MLP neurons of a small language model. Each row is named by its layer, matrix (up: input weights) and neuron, and shows model dimensions 448-511. Each number is 200 + 30 x the weight over its row's rms, rounded and kept within 0 to 999.
After each neuron's rows is what it responds to, as a language model described it from the Wikipedia text at the highest values.

L8.up1300,192,186,214,259,239,166,185,179,190,212,199,199,170,199,144,202,210,148,160,260,216,219,258,177,276,219,211,220,225,163,218,220,202,298,217,193,210,196,177,187,181,174,167,246,217,195,189,209,210,198,181,164,157,188,245,179,249,165,221,191,247,198,208,122
Description: The word "the" (sometimes his or my) starting a noun phrase mid-sentence, often after a comma or preposition, as in ", the first time" or "at the age".

L7.up1287,186,211,214,225,179,197,174,212,226,168,205,220,187,213,165,199,263,189,193,220,212,213,257,214,206,164,198,160,149,190,211,259,179,186,176,216,161,127,140,209,233,148,204,233,215,185,170,212,172,203,213,187,238,261,235,186,195,184,163,233,180,178,155,151
Description: Word-internal fragments after a short prefix (l-itt-ers, mon-it-ored, an-ec-dote, Shl-om-o), plus digits and dashes inside dates, scores and coordinates.

L7.up1228,184,154,169,179,198,209,236,214,225,212,238,142,233,255,204,148,238,165,201,211,277,199,206,218,188,220,202,223,212,191,222,190,194,210,193,179,163,224,167,199,281,197,183,203,192,148,238,177,202,161,155,196,255,203,247,176,196,224,225,170,196,151,157,247
Description: Tokens completing or continuing a person's given name in lists, tables and prose, e.g. Minor-u, Lu-iz, José Luis; also scattered table cells.

L10.up2794,204,220,208,188,186,235,146,231,193,232,185,235,210,201,229,230,176,261,187,209,220,199,202,256,151,220,208,208,180,174,173,180,184,168,196,168,233,178,171,236,152,216,185,232,220,183,302,183,156,210,177,240,233,194,214,199,168,227,211,239,249,188,195,197
Description: Mainly the word after opening a temporal clause or phrase (after he lodged, After she leaves); also mid-word pieces like ad in proper names (Pasadena, Valladolid, Cadillac).

L8.up2897,220,229,144,180,253,189,178,212,221,156,211,221,158,191,197,173,178,190,188,234,253,183,230,120,237,121,225,239,160,183,179,281,193,179,228,238,221,236,147,205,147,213,291,180,168,194,254,167,175,171,220,211,205,203,235,201,171,226,166,223,218,186,191,157
Description: Spaces, pipes, semicolons and digits between numeric cells in statistics tables, mostly football apps/goals and census figures, e.g. | 2 | 0 |.

L7.up828,226,177,249,185,204,215,193,192,213,198,211,148,219,102,200,144,151,201,205,252,189,163,191,243,185,183,221,198,197,171,185,214,195,216,216,238,160,236,223,232,230,199,155,230,179,302,210,189,132,245,190,167,138,223,200,189,187,202,201,213,242,159,185,152
Description: Mostly an opening parenthesis right after a number with unit or short value, e.g. 750 PS (, 51 hp (, 2,000 m² (; weaker on list/table punctuation and scattered word pieces.

L10.up236,223,155,264,258,168,180,183,177,208,258,222,191,224,221,174,266,239,120,168,216,230,227,253,209,215,137,216,253,205,169,202,171,201,194,134,226,172,229,185,220,251,229,162,227,198,178,226,209,76,217,216,178,214,167,280,215,241,205,193,159,160,188,203,179
Description: Final word pieces of Japanese personal and place names, such as Minor-u, Hiroy-uki, Shin-ya, Kasug-a, plus weaker hits on other foreign names and list punctuation.

L8.up1698,185,248,230,199,300,190,193,169,160,184,185,238,214,211,218,209,220,216,186,204,193,180,205,247,250,214,240,226,238,209,234,210,209,246,231,218,239,233,149,221,181,178,158,185,200,180,211,213,200,170,217,230,246,146,239,195,183,174,162,233,180,186,191,233
Description: Words that open a time expression, such as until, before and after, plus the early digits of years like 1'9'65 and 2'0'23, in biographies and histories.

L10.up2293,176,214,208,174,146,206,226,193,161,260,172,227,164,249,189,257,210,196,195,221,286,198,229,164,243,186,213,173,206,242,183,133,178,165,271,196,216,219,180,204,184,224,185,191,178,180,168,193,199,208,201,184,209,224,202,175,167,221,196,124,170,150,174,233
Description: Final tokens of numeric cells in sports and statistics tables, such as the 0 in a 1–0 record, the th in a 67th finish, or a closing |.

L8.up1438,160,252,243,244,184,185,127,220,175,176,182,193,144,248,167,202,217,160,180,247,262,167,228,217,234,197,212,126,157,208,200,182,242,263,192,173,214,232,257,196,192,249,241,131,162,210,172,197,180,162,207,194,228,239,270,171,193,224,198,221,235,180,155,168
Description: Digits inside multi-digit numbers, especially after a dash in sports-table records (14–11, 27–28) and years' final digits (2018, 1986); occasionally pay in payroll/payload.

L10.up1012,160,187,214,228,214,179,209,190,186,241,206,176,231,227,251,195,152,117,174,150,243,195,220,235,257,192,195,185,193,172,211,166,231,182,262,220,223,222,168,199,172,191,201,205,187,185,156,237,153,213,216,201,204,190,158,185,211,204,210,211,156,200,194,207
Description: Capital " N" token opening a proper name, usually split mid-word, as in Tamil Nadu, Nanyang, Nur-Sultan, or an initial like V. N.

L8.up2409,231,173,211,213,202,275,225,221,214,209,228,209,174,196,139,241,202,174,147,171,216,176,170,191,203,194,200,163,186,210,192,208,234,180,197,253,176,210,150,266,182,252,186,194,168,236,247,200,231,259,170,252,255,193,158,174,181,258,217,231,175,155,198,248
Description: First pieces of longer split words, especially inter- (intercooler, interface, interiors), plus in-, re-, over, high, tele, radio starting compounds.

L10.up433,203,253,206,153,172,185,162,185,217,199,209,232,206,195,217,180,161,214,202,184,269,164,187,153,255,192,231,192,171,166,155,196,258,219,226,209,263,206,180,295,113,214,177,186,186,187,135,186,152,230,180,228,160,253,247,188,230,162,203,180,245,218,250,220
Description: Fires on word-piece or digit inside an unfinished item in tables and sports results, mostly surname starts (Ar, L) and score digits (L 24–55).

L7.up128,180,145,254,163,183,153,226,172,107,223,223,262,204,209,182,220,144,210,176,181,232,206,251,240,183,218,186,81,174,191,234,213,129,178,156,221,155,177,234,208,222,194,164,189,192,189,182,180,172,177,208,274,216,182,232,191,216,182,223,253,176,201,177,217
Description: Dashes and digits in win–loss records and scores in sports tables and game recaps (12–10, 3–7, 4–2), plus first pieces of capitalized names such as United, National, Central.

L7.up2246,192,185,240,189,210,218,177,257,219,178,169,254,180,183,215,180,195,191,193,182,209,194,210,232,190,171,224,181,173,221,166,225,189,247,135,239,274,208,193,166,199,172,197,183,215,167,211,169,162,167,209,244,140,196,224,160,186,202,170,252,199,254,173,132
Description: Spaces, digits and brackets opening numeric cells in sports statistics tables (e.g. after | or ;), with weaker scattered word continuations in prose.

L8.up3016,222,209,205,218,178,193,242,243,204,198,181,199,161,135,189,207,197,179,197,161,191,189,199,233,223,177,194,222,208,226,194,158,162,239,205,192,155,177,239,230,148,208,134,149,175,205,156,189,206,102,207,208,187,196,200,261,214,187,225,234,191,169,170,211
Description: Single-letter or short pieces (N, j, ij, J, Y) inside non-English names, e.g. Nuevo, Nagarjuna, Danijel; also decimal points in coordinates.

L7.up2525,183,225,192,218,268,157,201,211,206,157,175,190,229,196,168,165,207,214,225,234,147,208,192,253,193,227,210,255,204,166,175,184,232,193,163,210,212,186,199,149,242,184,231,199,136,184,237,186,193,181,175,223,204,194,208,180,227,217,220,188,190,168,204,179
Description: Mainly the word until after a verb of continuing or delaying, as in remained in force until, delayed construction until, dried until; weaker on "the" after prepositions and on mid-name word pieces.

L7.up2186,165,96,173,239,184,211,140,220,229,188,139,196,207,227,206,196,162,169,162,206,191,228,188,213,203,229,217,194,210,218,179,176,171,154,233,215,194,176,187,179,175,235,210,224,230,178,213,238,148,207,195,181,119,222,241,186,189,193,163,216,220,237,188,237
Description: First digit of numbers in sports tables and match reports, like goal minutes (Adu 44'), league-table goals-for and scores (L 8–10); also separators right after player names in table cells.

L10.up2958,177,227,194,247,216,208,162,213,199,161,185,245,223,208,171,243,217,192,179,161,184,175,202,230,234,205,216,189,197,166,178,201,183,246,253,203,190,207,200,218,192,145,209,134,148,150,195,191,200,237,188,194,185,166,231,159,184,233,179,210,210,173,193,232
Description: Prepositions and connectives opening a new sentence or clause that set the next time, place or step, e.g. "On the way", "Once", "From 1921", "At the west end"; also table pipes before dates.

L10.up530,197,196,174,187,216,180,200,238,174,233,204,237,145,180,230,199,187,205,184,153,200,205,205,194,188,190,220,240,248,256,262,205,260,206,146,157,164,236,151,200,191,178,253,184,202,211,197,233,190,154,217,210,201,210,197,253,201,134,154,253,193,177,227,234
Description: Spaces, pipes and semicolons between numbers in football statistics tables, e.g. appearances and goals columns or 3–1 scores; also a few word fragments like am(munition), ag(ency).

L8.up1271,206,200,274,201,215,173,192,247,189,249,215,125,222,191,199,185,226,174,234,234,269,170,210,239,237,233,248,166,187,180,204,214,194,204,172,196,234,207,200,250,216,233,184,226,202,192,158,173,171,192,187,208,205,194,193,213,199,216,186,242,176,192,224,235
Description: Subword fragments inside multi-piece foreign names, often in lists or tables, e.g. Ján-os, Czech-os-lovakia, Christ-os, Man-u; sometimes a comma ending a clause.

L7.up2449,186,210,232,231,210,212,209,189,203,215,170,205,239,185,192,203,237,171,219,167,216,178,217,218,199,193,187,180,234,233,213,230,224,225,263,223,168,243,175,216,222,279,197,136,180,199,275,209,239,210,202,193,250,252,190,193,185,159,130,203,187,173,221,105
Description: Mostly the first or middle piece of a word split into several tokens (Pe·ac·ock, Black Bel·t, par·apet, Sch·openhauer), plus table-cell pipes and the word after/After.

L7.up2667,184,141,191,210,131,213,210,149,229,174,224,251,155,188,226,185,195,231,206,175,213,215,180,205,220,170,213,180,224,222,203,229,223,228,192,201,152,235,172,227,186,217,210,203,192,194,221,208,213,237,230,233,181,168,228,180,201,85,212,211,203,204,209,188
Description: Single-letter "n" or "N" (sometimes "g") word pieces that begin or split a word, mostly in names and technical terms, e.g. n+ares, n+ave, N.C.

L8.up2779,231,195,208,181,197,199,231,231,238,225,176,168,144,197,220,205,266,169,174,184,225,230,183,163,194,216,212,133,159,240,205,210,195,206,189,213,159,182,223,189,226,243,207,204,192,199,197,208,175,201,217,196,208,219,167,229,182,222,235,205,232,231,178,201
Description: Prepositions (near, in, at, from, of) just before a place or organization name, plus ft/feet after height numbers and digits in stat tables.

L8.up2882,208,214,229,196,209,204,198,192,240,192,194,242,164,245,209,201,155,179,233,216,255,204,189,184,176,178,200,160,188,239,135,147,217,271,213,237,199,147,198,224,199,191,149,182,217,203,193,251,190,206,158,171,213,219,226,225,164,232,155,254,175,181,216,171
Description: Digits, pipes and spaces inside tables, lists and scores (W 27–10, Band 19 D3 |), plus mid-word pieces of rare names (Qalqilya, Tumblr).

L10.up2369,216,168,183,171,204,179,211,204,209,190,248,196,178,174,225,188,204,210,167,216,197,202,201,154,170,173,201,192,205,196,243,224,181,159,216,143,234,184,205,190,193,182,179,236,127,226,188,249,176,197,197,238,244,211,258,225,205,210,212,212,174,182,153,185
Description: Determiners like the, its, their, or a that start a noun phrase right after a verb or of, especially after won or contest in sports results.

L8.up1513,192,251,149,189,166,203,220,211,163,168,234,201,206,185,182,233,265,120,172,167,183,247,172,195,134,194,115,202,175,212,168,168,304,195,231,206,203,206,201,171,171,187,180,178,186,261,171,186,192,227,221,170,176,204,190,141,185,195,211,202,225,219,209,191
Description: Numbers and signs in sports stat tables and match reports, such as goal-difference "+46" after a pipe, goal minutes like "66'", and hyphens.

L7.up1841,187,244,246,181,201,208,158,230,180,250,209,210,229,202,222,198,208,184,187,168,205,214,185,151,224,248,202,203,231,253,171,218,166,221,194,218,214,175,242,186,209,188,183,214,211,195,227,235,123,199,232,218,102,185,204,211,209,159,185,201,260,216,177,181
Description: Prepositions and articles (for, of, to, the) right after a head noun in factual encyclopedic prose, e.g. habitat for, literacy rate of, makeup of the, plus occasional paragraph breaks.

L7.up2908,218,233,234,163,185,161,157,200,172,237,223,152,210,225,204,152,171,123,200,221,166,235,220,135,255,207,204,153,221,183,185,188,169,230,180,182,182,196,233,208,188,207,208,149,222,211,174,223,166,165,210,215,172,191,184,220,210,150,175,213,171,188,199,188
Description: Two groups: " the" after a preposition or verb in narratives (into the, lost the), and the last digit of years or table numbers (199-8, 201-7, +3-4).

L10.up1682,233,179,156,172,167,191,177,255,231,200,185,182,148,208,177,222,180,203,166,181,174,211,184,216,241,195,165,224,189,188,210,225,191,203,198,231,206,261,225,157,189,226,142,168,200,175,209,225,206,193,215,186,184,180,144,164,206,216,171,200,198,197,188,208
Description: Prepositions like in, of, from that come before a place name or date, as in "camp in Marbella", "state of Tamil Nadu", "originally from Thane".